From a checkpoint of a small transformer trained on Wikipedia: 10.8M parameters.
MLP neurons of a small language model. Each row is named by its layer, matrix (gate and up: input weights) and neuron, and shows model dimensions 128-255. Each number is 500 + 40 x the weight over its row's rms, rounded and kept within 0 to 999. Numbers have three digits each. A neuron's up and down rows have the sign that makes its largest values positive.
A block is one neuron, or neurons of one layer that tend to fire together. Before each block is what it responds to, as a language model described it from the Wikipedia text at the highest values.

Word pieces completing a modifier just before its head noun, often years or season digits and self-titled, as in 2025–26 season, self-titled album, his son.
L8.gate7:492472468530444561496484474437529502452454598542463536523575506471412489512446451532567457458478465558600408504523483497466490521462460537454510449508476523502466545508516506450481480509532485549545582520492506503476492460408472536532502468468431506494529422578512458478451578427517563468438530398463482495543493398547519515507545487458450523506484473567476518476499508554445444477465
L8.up7:426461564460404501473490480457528553543571490496500457474521506529456476559527488553455507543469498493506496525520492586495487470544498568440507468544493558519536435543480474547522486490520548520399480518471437422496498520447513464509509553546495581442492451454424404505471506509481445532476544533511498593476497477581452542552498497536483572515477519430540469519445520496540453491558
L8.gate624:512485540486495503521499529421524508512557435476455546516539502475478429460513473488532511551522464469533478456520494500437499559405419482503504503477487481513489536459572519468475525403521488483500547525481522454472496481502503503521466475520446512461524427534563541531410517512483522506461527472496502527540489518540491507482548498513538536521460578499579461478535511572542421470476
L8.up624:470430504520501525491483546368546522458457469479515481472480445432458509428458533546530477587518516497530513555485522501435489478491520492447561542443564475500437486519454482474512587480535461554501486488495461495535523522487582483543489493493381494511516494480481544482538490426466589484505452479478448552491457536564492499504588518537519528538552495499514517497536551570519454451493

The closing equals-sign run (=, ==, ===) ending a wiki-markup section or title heading, e.g. "==Biography==", "=== Types ===", "= Gaoua =", and table-row pipes.
L6.gate189:525539498502509512462518514508462520501496499516535531536464525531526492554407593465491428513492490564442524567479438498483569578486482501476485460533508497484470485533445470528579499576476590548458495409505444517483545453522462566512449465510469459484452485565477521503546543520576542570507437552511567454464548510445582542465507489488543457491439561507514496521497497515485427478494
L6.up189:483482598455478486510552467522462510499469445461527509508496471536459511399501586547545527526479515510514547490480501519464520473552462533549538544500541516471482503456479433473546559554554552520509465485572471476501459503515491488486472511531444404500507588483450497416480462528492500550430452440537480545557449581524530501534423492551537500498481426495497528464445480465548460502541
L6.gate421:527463527493533582507481479420508489457585539470474535469448479492468484490516487501517580485495499550518500484510537518468442490511583481519535535532575447543517454561440551497463527454549524423571509521506531429469498463490542513428518549516545432460492550490474499461511505501495516499497432453486527561549552488459453491506586376512518452436520495432500493538558558459562466431512
L6.up421:548543485545537509486511499475503485494487479531431540483450482523564525507536541518438532533500500481427549537433421519505525615500503546501506451516504471497528531518491529506529530510563478511510595493453535531457523505533429529503535444528473564497517558564530529490465527533444466565447437471466560514496509601518502530419507466524542510407444462480548471435469439533537473576502
L6.gate523:479449545451578532567466552499503529533532468494508486426450440502457464466536462520498506543452467486477514513529478512478452526435474490445510425501472484474483562441515447514584495522553481578444502451512499445469479481490472559592497485497440529522516463552451497414541529517451488463427532473472451532364460573488412501484472486477567474521531472610467523544544486436570444460441
L6.up523:489519450550524501506503503514433468545512491474536550477467488516471572530545504448521545531511547495428506458468457553453554448535498508567445450464494494600464602522494483503454536498560565489507519469517493547509514485483525502532405457551470565550478541535525516521488469533518492501586542467454504480540409559443457498550447429528448498522514512528505530496576474488503512550489
L6.gate616:516511524526541548442469503486522495462521462405452464500514518521518544429420532506496470500572499552490585508447518494378460472562512485515492493526467504516451468448481471538508452582533449520578547437538547457487501431529476546483527506541547437521435503549498499469516532492518430529479482510479513492494552475488537448514458462526455457496494491510554495524518495479493539506480
L6.up616:569494492433529487523479493460475500503432476488464528513513472502467577450480441437588512439522534444542429481561486440507495566466428510475476546522492513506493528496451594466509486460509446493488543442549519501547516554470405548497566567495513501492511531509521458516535449500485474442548475541474537495532498536501466468461482513520506483445443514471441509498455500483550495467507

Short subword pieces, most often "s", also "man", "le" or "War", split off at the start or middle of a longer word, as in In-s-anity, Cur-s-ed, man-ifestation.
L6.gate257:554532456503509586499450474475499538513574514543489513497492548447561545528505546437516502510464499516469470527512395526456521551525500517424511493442543515558458491527506549448521508472480405476506468522567467524526499415512472500432471479540469506443575591552497556515516522504437513527513476496490573484576519513438537539503490472428492548456444475479447550461438539462484439499520
L6.up257:534467574540473490432470551547501505510483542548428482496522482523440471496435501588449451513494513532485547567446537511569515438502535515530541557526532549509458504565484524482537505546426468481420530528455465501460435619497497501528458504487500461465488477504536474433584524509409437456472470481487464469484547515530497498555491595511485556557464534510439472478514558540452506460472
L6.gate327:636558525490452523536481487491466516551513476564520507474489505430479518509516538467455437494503390453531524541444446498510502497496497510500489493532522544500573519586516524463530448522517456514489531468441472503450472440427555488485492419489561564471499527510444518447507502469549494502516475485475476485546482526457507466593486470458438509507489486563452587430523531512505458454502
L6.up327:438583489541457482523423511549453566501518458530525467491460441483453523500495451511472540494503534532541447387436484471519471466506472460502534497447504467538512446501580521560505434534507567532458512490544516521562496539513488461431525434464496550501524521466557451472601494509490455496463485447496462473545479459470512461515508519559526597483492496547549541530557475479470508570505
L6.gate363:582498522490494508541464433486513502571448452564565481564545479496563487483461495522536497456481502418536525454430477474520462580417570485520511492441497549536512530492455512519528468497501437433451484489513422512470454500519498497436490520500539533426513482453548460478462527530562480515497443475506453528547439564514508468513450486548469533496459489557539502418522553501517433482537
L6.up363:508544418554538508528526496538530493489515534535523477454552440486560493544487535487585538513500585522469526499485601510459462440478539416425469514477528493483517501514473510558468481534536482414545489518459510477532476536535454435546578521511523498537500486471503460436478520544504570515498486489504492478522575507492501505514545524497527439500500508521490591461498488486453439566487
L6.gate555:487501431529512529486436472578521570499487537549548493525491456465496425456470473458434499433572504475531572494459488501515455501494433482529501442495481508495475510550507517554563522499481483473472502517479568476484469419500525561458477465498493478510482492547456545521543491532524549546476470595445465564556580526495402525505447484455487550526502442491523493525460423500525500496506
L6.up555:591453528558503485535516443508528441566520456507499500534577465515490500508457508488499568415418481510551483441520508498532429476538503441505458494458580410509553519525412536567496502507525454566518476444482450420566495495482416509448482445510522505498482570529508517515480476458537542532552543455533480471518556498488443543498477515559461498553450549467518561447447534525521499554546

Mostly the indefinite articles a and an (strongest on an) before a noun phrase in prose, as in an earthquake, a rebranding, an autopsy; weakly mid-word fragments such as ul, lo and French L'.
L6.gate324:475463442538490477487522515432514495533505557504410588452483437480482468504533497456535488552516431477451517538493520506472563478486400547515441558452507529469524479493488572509544521469527435456505506456432439538471565430441504532516519487485427540448571481510485545519492483539496472636578562493529489469478548442451479471504504488532501420502455544508463514523508497448515460479521
L6.up324:514430531465465448585508522517556591502520600460495493461504462537474468451524533429536528505517460502539548535442500470522484466518461506486477468437523558512474514427486574520492538538535467568470491510502497505507520484452455466486469488424557556538493500462457550417499473568497520524517494504422515485511470535473501489507519485509579432476539488452498506461525558500534539420428
L6.gate389:521522527501483495465530490455515487525504464440451508448532513555507460513448576506542506527447586492508430508529441540408491498459561557581479558449508536529556510485451498508503510575536474492492498506549488525544534565486508458426472467484460502548495497523480553477409494478512482506517470507425520511531531469557519538470577437561496492550547455505520604435496489541503483486521
L6.up389:491479467479507481525483518488505527516506519488477480472491419537409480474507453500534491506458479493553439541478517534506508447563502548458563566441531451523575469521507519496557507536546480487566486547456504458517497488445482468511492561500486567471505452498455514474466505475520488510465563533557526477493523485469445472456427517520518466487482504455522473495539503509489468391516
L6.gate399:545474485473498490539466476484524560544503482419478498497456466446505475445475545484540587524556469479487433518502410518478510505495438459434542513508494501591469516573455549531527527464452520532549554476530529517522441563478546511499568466459450473606488525528492548484524512489494480564483568473464499481544542433513457545541449516481459464560505478506422505423508522536560472474544
L6.up399:521512492545414543452439517489503473537539521457458532473524560531540496477452533392514537423493429584462490495454474511511436492574551463444492473515510480484495470449494480504557545548526516455468474461490491489483574537433514514481531546502532558558440504504527496547464521539450447507496484445517557487550479492459529514514518502484503514493530495548508535410428512480410556473543
L6.gate486:516464499530497574459491489556434520503511553510480549457455428496463466449489507472453518517514550483446451508530458516448485609463498532498489523427524585523442454447548510534513574510504533496509525455493558541529467483516481499518456517521427561531504506472475533535471496479510506520510515604514438574515440537473535526462534534443458455528513520444560451545531483450453463502503
L6.up486:448488487521476501451499507470463503500536455483439583511546449440478519443531500558499479504442540511418488457555598470548482548583521554539506497448548494532531512598504482544503493482554510524598535503562472504518491550507447460490554542527474482522564546467469504511498514515516526505490565576486403538590527572484467440489468509443540490488487469530456472475494456551554486495479

Commas and sometimes and, but or a semicolon that close a subject or opening phrase before the main clause continues, e.g. "His family, who" and "Mainly a forward, he".
L9.gate72:519534507558535444470457467453496477512482493547546513516564409423507394518486458508477474496551482430499474452560498512539506490528531546471512443471519507502430527484509553467481518463493446466413476515481377466480474423503484482517458511444541510489495504552484554519418487472474567498467561528419489441507493487413522542547477528462512489492438465455502561426450543487489475488477
L9.up72:579558517528541489480525478522441421367490520479486522511560520489513386482530521526455505477566512529537467544496506498526515549497507510436522473475507522512465633510503465442548549477493490496473516551510464545495533506492477561507489505531504478441366488543485532483550468468517505442517462494468504501484552518504570445525445503503458509479492535451514469447460496511527492484426
L9.gate92:465519503481528458489514526443532491535523480492416492510501450516497509488508549471433475496473421479450503539565524483457531494476513477451455541493470445507493503510445505481553560497457504453529531501532493515552508464502572434476435491540521528450537431480496555559439478456539592371493479480545443464508512552562468498540555525516459524460466482509471505561465498411555475515495
L9.up92:501539484525495450518505504581499565462510479475519524524491403586580460496521427521482451486534497474457543524480533524527524499526448539545509478538503510524436495501464557472460500520463552496431536547477470529429503443545464480534503498500483539476476514499463441533484475447539500443447634515501497496456536515467503487439546520580570545473490557541485511600474512442438482462469
L9.gate233:498429474572477475527544483430531563471510552517441499558450464472539371471521408528514530524538458485483491522524470491506524535510486499492470469508484516371500510505495524475542493486467462479524495545519497559550448492486548581543462446515506518538525464519468502446511507494506493506539528517488431533543530499540507576538470488492515533513480502481536499481462414491425455460478
L9.up233:470526438523499456450504491470483559507504486464521520544592562498494434525509540524465353533558583464532486462437453452496500460405544478556556513540462473512535566563507543502489465523481471562562433468534535508510485568536535492513485498535531551476487455486479518513498449530463534485510540476504519478426460513465527523516490467482434433502510486395511544512523374565542556501518
L9.gate383:570552481499518582413526482478519603492496509516497486544473504472473385477502456514432514468475458399477473464446504453499567522551514471544480455482533494447492531506386461456523440473483519512467435524492486485514506553563504467488511452485562453508510491465515506439555506541416517530538470539470511487525506522473483522489537440485481463481451556496513470485552524542571423527474
L9.up383:436503542482539496460562470497558545491483476526531501543396507450550516476516485560496439539517467505484497487469442415568516548540474460521543457532518457479493534562442513505508507541562512492463521595517533530454447479514440496566507433639594525528492521494485450481524458456478461446521541523441395489531490495485473575490478522496551480460509517435457492471543503533546482475452
L9.gate408:534497502475419487508466521457547476471504497495453575544532514544528406460525490511484501477554514515532462499500479498481518530527557553473505491533463534435497514555447428541526416532478541493506476466503502511582442436493466498484422495429458551575463525494530509473440522504456444506528456505484473478552434467452490543499528480521517459508515516516459480528444457496570450513487
L9.up408:510524512489475533450461518450536503486517462557523549530464488509476506476487457587504507510551503451498494504519533386539472539519529519544558519508482542482485432527456444585498420450500603504476507514514536481533474446430505508525449471513473538542485502534482492534523473480494491420533475472460462452564412480492503504522525530522488462543532435465560524492450456512533484482488
L9.gate507:454490496576511484417489442453531520486526522485513489445554496512474500514490524460513531560522459477569457501525458481568517514539533546477521521533447586429432446528394517553457490466540504543497392517577425521517492515464472462508484485553495491520505534552514424452508502493490496548540540455439503438477487579491496521518522484511464484452464509443526537491542501534528500492524
L9.up507:618552458521542537508415471562509477486458505547483514512526500483560469492463533520482527568470427538578531507427523488502482513533469504404508559464518549532419516498461541498494511451541479415516484565535562564555573546560552495547428551489483528474473486469489516536446556405472517454479548452532434536428461475455444511542489525515536479469532530486548497522556535539560476492487
L9.gate510:470436510520543505509536486469420534433514467424467453514565477522583505507544486503537564441583554444504474523520466540471535531522526518554463530487455560413531518523504468459519544502507541535473506513474531519547479456505449517480563524504478461460478484586512567464534506485549532547567521557416508519529513550465455496562531501529554519544463550497490547445472493505463424414484
L9.up510:425565525583512486493494430468594460453462468543565466520476444469487428447445536492468503510500507458518447492481520502480536529525458518544493514518505526548509468500463527493485507489448483426479493554508453463528480432479457435537579506366545497549495495517455500516446543441530511537474467477512482511459445552472532472485488483415531506446460551504479424551523528431523472474484
L9.gate696:516549452505454538486553444517528477484537489470445590563568493528489484517449494454466480485568412533490431442476415465481461478458533599443518417480505509542421566443464533438473512472437444536497466505453477458508447483548497539498494528544469469520448494532531551467447601528495568528504486482429500484565551497487473453495519444494459458519448475523505485476601510463478482469490
L9.up696:534529532550538527534586499450467500482464465577530510479439502409501484489540512542513454492511474483534500542466484506592463541481471471470489551482527465504534520491492522520465559529506588475490442562472468522517481452502510506573554379488449493483523602543534467510529537481454551551518509482541478489521524530575476422516545539537529524454435491539540464424500570469512474503525

Line breaks ending markdown table header rows (episode lists, election results, sports schedules), plus scattered mid-word fragments such as g, tr, ig.
L8.gate262:493473521433489584499529490524505505572518515363535514451523476512474526508542515519504499496517431470551478481498524470485525415514525498527444527484458458512555525529466596543495463493483534456559416554550481476454566473527560515471530500496471511518566523484456483441543498539481573446503493474525512523438494565484447438514513442507570460474553587517535522452477513485527509551491
L8.up262:461510479483521486519507475524471532520457536439491415425518517526493489513549541525476485500535438528491515501471490504474481512491474558462473423442552468433472491496545498524545539476497550478508471482510515491475511494476461533467563531445565471431558550544417486479551584555499541541445487522622542546537439565448402449478476556517558496470477534578515502491487479503495473476438
L8.gate495:581519536554454510452446461511434548448502528435508445446513516512526474494567484475501426436517562410455522521532470466466459508563575520516540517519539517443472596503441475456505492538528444542502540424514483482536485514420476528526491478480559468563525478535493427543517559527557514513468512529485485550510503439501503519503523498499540496443538476525498469537583523518501550506494
L8.up495:519585441484484489559492423508520445461501446507492498488505509511442490501555516563481467442547469565493592500504456524447484513485490530508490458460547448483516519483519520487424414506527496518515448506457481543523544448427441554510540469428506483530448522541454490540465531457532524467447503508524493489544582488494529440520531498521518525449528480549533473422446558486524506504491

Fires on a split-off "tr" consonant cluster opening a word (train, trailer, traded, tramway) or mid-name (Contreras), and weakly on "Team" table headers.
L9.gate38:566495489396470499447518490528478513489461503465521461495517472518411475501480492456473498530421495464491550447546509516439489548548464545438519497494511438502547533551455466512548518518483549444500567519552548501541522475503447555480538467481478476515572529515484476470514516489463473515541428510491513526500471473472525591520548482547490451533551525419491548452502543434466501526463
L9.up38:457511485520523538517449459481470445527466536509561503569527426491561576480503546492519528533482503478509520551508435482507537470461520542521478579539465490489509481516409460460443539490507506464516511505481483479469451507497527513463587493524475467460453482522540569464489535483534491496486521555480475555426580463530502482499549445479493529451499517578473576454408531471545517444450
L9.gate56:499570613445484475435550517515473517534488460532467452465493545514485485509523574527495562450563561499517504493511535520447538517587503463537496560487489519532517512580482530470517496498486543483448445435493426445506495471499450478447407490507520499462499463519434511492477447449426522537485546433457493495517507504497462477566539509537516459494505470520544473512495576560559498566479
L9.up56:514467527534490463528508552484418528462491479467574470512510548546559558503480510481525593475525515548528525537488548454527496538483505545568496524572536487486525493551512479391487495570501502514513496455525533506505516504501565529486483461495467508532509515579472401393423427518544555465510487430468437530557531592514484414444532522446526470485471492524566543496537541514405528423467
L9.gate95:475527508522457509472538496513375515453495479452535522518461417475557472481530477466408506480456458495471486471489506565437481490548544420483469516553476532456449525465489523480522516561415544468507505452525476470533464496491501564468542533468538477473476526533450558455441492484495505559413461468509482555560503502469490593522528481470575534474469510486533473558538438400486525496477
L9.up95:446544493522454457500552527550443555428515448445516559491478539526491474531561515517464546535466427513467586417515446499456512430444453458535529493570473532501450499492521541490509530531450524425467484465554501501526507504490480559393504529498505464494432442513462570418441429498459460520454495493545477492539543491470575521429538532415545530462555472513487472514536508362467564524472
L9.gate127:499541559544521501444490428455454617489497515442560544464533562471512505486457484406499488502504499522476485447491470507502453570561459485539500536510489534466531491497417465480492552461512458551595460430541514496516440460528524601475446487440470405520530449566527486478469513513501484463513557440489485555581568494544497515488540438527486492508513484501473556501453491542554467507503
L9.up127:478492484514502472543511452484437506452492549470563488507502482456558533473552418528493536595474511506515474499525561489562498552508412516485506550481515570432597511476487448562439556447511514478557512475494488504454438452430524497490517534491425470482497476498479465547492533539505475532584531452575427475545500521478458462521506490531567488476519409544534578494532379509475502479549
L9.gate216:546563480431464529506490565494466508481460574503406552546520522518526481451521479472570452535490527521511505486558472530509479484470573558499480490485492542498411494601553434483514516488488539492502547543461530520481511461551467513515528583483537484455525497491581432483475449518456515476463517452491543498520489515534517437502502502450540495544483476503508525534461474469501412489441
L9.up216:442529591552536532443514514532538510578522511508577559516510497559473528558469517484475530478527420512569493490485471478511472442462480485473510525530526516489405527566445537541523499496508469461487464486485515526498529514516475468510503470494532476484467560563540506526522582463536526448467554575428456493476493470472490471546562507524492498473464462496510508508489510497482553459481
L9.gate242:502528519567508503436450501450512526435506511428461522480546478539475451453451485556525536506496581530476478485484507539463505469528521544592521518431481461446424426526498523516572454503502428390485464492479459470495481545509489560523491519494518533502595463560504494506536529502491568484458541492562469517530551573482469488533517445480510448516549424519567510507489503564485487463509
L9.up242:514525509497510458539469435536437529474480489503468502513499547479531536602479459519438578542544425465579541470478477505541499506409474448547529440503491474515487562417503518488523511539500479538582446481493431524539465469548533507447480596487468479545489496467507498547560505579547480466482496545562426460490510498518531453484466505576502497541517563490477510465537438554484511438528
L9.gate280:464422461476528579391538538511497488534587523443471548452504518521508470436483537516498557495530522533487525491567479499458488417539521480539433456433508574447470550558462392518511478516480511510560486534447487494545523491482506500480508471534431555478469520524457484510472494466509531472454511513427524487550520536498473565508450473490469463522544450498498450466556537530447524508423
L9.up280:561487447460530492503476558441472461527448564445499461510514542468505483484505439554455536501602514474476489517546486567473594518479505484590485408390526448504518470480479430438491534517513539530485521571525449514515587538538542434507486426553541474514504518526465494510579445546456536486479503441523513522455431457506530474484465504463476528514509554510465525501569475504512562532473
L9.gate671:495506550460540493531508527475532551527514470466546487507518511508476474422537466563489436531460395470536503485446536535546520506543510523539488553579483416412460488454486537527498524450431494492478423569509480454567479442447486502519526503518530474434467461511493443556471532520491549475486493486582476487520481468470472552533593463520536548535519464566421492422504462529466565519459
L9.up671:515450525441508499500464548462470506459508497439453459491483441548649484564442537492483566506485501474362483531475553504532536453500515517511496495511511481484438573566502518547485487489492519459526458522506487510509490479525551496457504452540525535440478498455557451550549495509496497478500480512537483543473501503442451543501562506508556535451545495490509486485501447480546472491585

Final token of a word that modifies an upcoming noun (articles, ordinals, adjective suffixes, score numbers), often sports bios: "an assist", "last game", "violent", "12–3 record".
L9.gate32:518551531525515561545468461474447490472505497404514494536438431447422507526451465396506504565517483435509511430455508474587533541539511418465483491468492493530469532508432507461539545466496448525564466470488576524480535501423529499491461464504527426482480435533496488410476589513514533564495499438468467518458545490613437515558504467494450470525501532568483545511533453485444518474520
L9.up32:523481530454496452483524462358503474537448508488465461518496538481493510493511541492536504497526434494509515485488498499467428497532546491508529496492509484523487432519551470532543461530575442445550473408527546461457535560458504526457516482464517526464460529479485541421477429501512511505487416505484473493538542505474506521550511532514528550521504489433520567508566565527505436497476
L9.gate37:459470514488524464520487544411479537598541540558478495536509527444498493531468498460520519506494484487555546543485520474459442505574465504432516570527435441560576511511454476508487501531586451485480577535509498472541432444427475464500531486403481493465473472496503537427452494515471529560492496488476542522588553544551480472515471467542515519522488492463470534554542574453556436520466
L9.up37:528453478478499501479509449521493420501473513439454551454564490512497555490443567430471574498493537478563489449483517472468515481544511505529474461455508562512464440473524494446470521454456463479546504487395427444526508488505500503456451516530570505486484547542548495530474513492501479570473483490531510467508537477550472465537453500505503448537488540520584531477461463451426467472559
L9.gate214:494476494499481448562422430430539552481532472457492513519560595486481491490533508477531533546475463463565547555482442526475425507456574551515463475533521444468551493553502546548462483483508466532509541516453503484494496555493514385491533477451512535483525474516515592540461529499465505555477460576491467494566498515509473541540488452465500480446505503502492475457522509444474486420542
L9.up214:478444494500487468423406444533444529473407482515476552504498503485480544465466483461547509496503475486576489527527519500512532467560452485476476493544497558546541544519528458494505455494491441530482432499452534492495535553454434476495516503482482518490589482561572473502501478427511566508484500433516497444534534503475514506565549513475448480517456491401529503525484469527558508506496
L9.gate237:531482578534503466457432500478505572432504509500457488527481484517541491507477484452483518546476464474456528510522493490505600547562492517435508554462483554494477559475503525536478459518515497505518523524531510495591511609469506527464509475521543525468477506499480519455450477449463433487457534397545490484480514538482454452541518534499545528513487529494458577515566560600538463436471
L9.up237:478455569465473487462483517530438508446497549527455476507461415514450476578558475459479529468473486433462546564487494466485516467529482439449432528418502466472470520507458508519524411452539432512579514475477470508538611558484477470491579493505520491464446501422446452520459446499486501596464557402511531453532541426436534528470435523534513518465527494546526513477418463504441482441498
L9.gate289:620542439513461517439515516469487496592582515439502558483557532464516492586512507439491567524462489475477509484514499487475494469573576502507483534521493552503507484541516531594535436495555462446527514546559574492488460518481561512493465462438504480528513473507503496440459538472491524541457388453442473526559528531478468519546467460551432531464538535532505463574493518542541477564509
L9.up289:489457456443476491391479533518494567555487450471584573513508511469537545594460441516471540574448496479498522449472517508495469482482535497517492571497480542518502486494518458566504505459567477481447522505498511511492509448454532505558527480445476459477544501498441480494449465542500524478520507461494427498521461523523558550468429528506524560449573431540491460503502544548528512548570
L9.gate465:499453491532538561464456478451436452489450515459490464447527513500449497582486479478513514459562490523515516546465521436445521506528494461457483505536536504527475503516426478510591496558535472505499466470516510466556525537461463476406503529487519498506430605516502468434482499490499544455487525504494535510489484510492533484510601521538436542488497510478490510487486480451494521462459
L9.up465:463473486522469441506428486471452478505540549503494467553460511483459531557555461456506462513520485478478488519441484509538442489576560543492553436444461505546521496455479506525521422525467502521547468483443571436478490475486529529533497496519509429456463510514521510473572506501517552467528503510415491465552551512534508590437514501477532516494510587493507552578533391475531448505495
L9.gate477:464432472461453498496480534427470534517569471447496498593494459534446454481480416455567457524531493417571502506445419517503544572471431532494508433510496501467510567503466432502470452494541467536546549523502472467555471537477478527567536486540425479501549427507449455520430470479525546509443531447505474481498565494543420514529514454465522480529395549490534494494525526486541499481519
L9.up477:494457458530526514479509495483435513503446522475540465488560531465534498432457428498575493573537456471491532521456462477454494487492426493450480552438496543467540519448521502539510516581474528491524510523521457459479504551511497571502486430491506459479450464543541528573577461562507442476529546488516519450507506544575484542503455474542493459478475509473523506461473568613584448436434
L9.gate554:580504548505434540565451530519497440488501556491450537492539546471471507488458470489473482525465478543485545514501530512430468487516497509457460569542508547575448537453508485540435466514509476470431503473468505444494544556515582492531539498458478458499560463421514428470509552501521466581403480460477502483538527456544502489540523471527544524499526492509508523462530514568451451494451
L9.up554:492496475488494473561441495446495553490555508565512484479527505473473497539451481449470568479523457568572512505487592494423484537570474498504488555510496527490476455471482500474438538468489474512469527497473596503542531466549496484458485591484452492537505482518495468472538462462491485508480469535589511448477473567512604521509510528515549520571576478582468515516403551485484479463561

Commas closing a complete clause mid-sentence, before continuations like and, but, which, giving, after, in reviews, histories and biographies.
L8.gate49:528437469432512537557486474536528529468495507559414519545565589514431527510504476505490461496469464485426536453487500520395557536478445523444551517575484493541455527456419481486549489497554488448459483426514474527499509489520445505548461498533523555492532518493537485466510443530604483510451576508497489544532550479460523544504524436518521439496501498516552462577498482491536520490458
L8.up49:442490522544523485559583393497472541439475510537475476461443454513531480492455526552492496468532498432498434586526478533527493557513539461493496466512477525538504478497503550465473597486460543526449485534541436454518501464487489414542471456475566477525494513542480545522495486535510520513509470460461501506451558543517533503517481499446505536507478522424515476520532428533477481559493
L8.gate318:485481484557498556542497483447472604511490601479522560572552542498520535441498498484472456463536516462495468503493431523534592510499425472533526580469533447533497548576445540455518534516551461600538437425510443570524506436503480456418492527507544466523502474549465596435490497539518503463495475441479469516529533536463493534514457512492550406429452546591495519513446484498520463523512
L8.up318:491544445474528454552468454472543455445465520501487544489507519562452461481424449550517445491523535525436513498498504537496582488495546586464549533545557484519463440462440526526571485462474436578492491454496455457535515506522477528535476502509537499597530494488416497492496476484507521485495417511526510475527536423449494565421465495523441520494523418480447456486509565474476519516517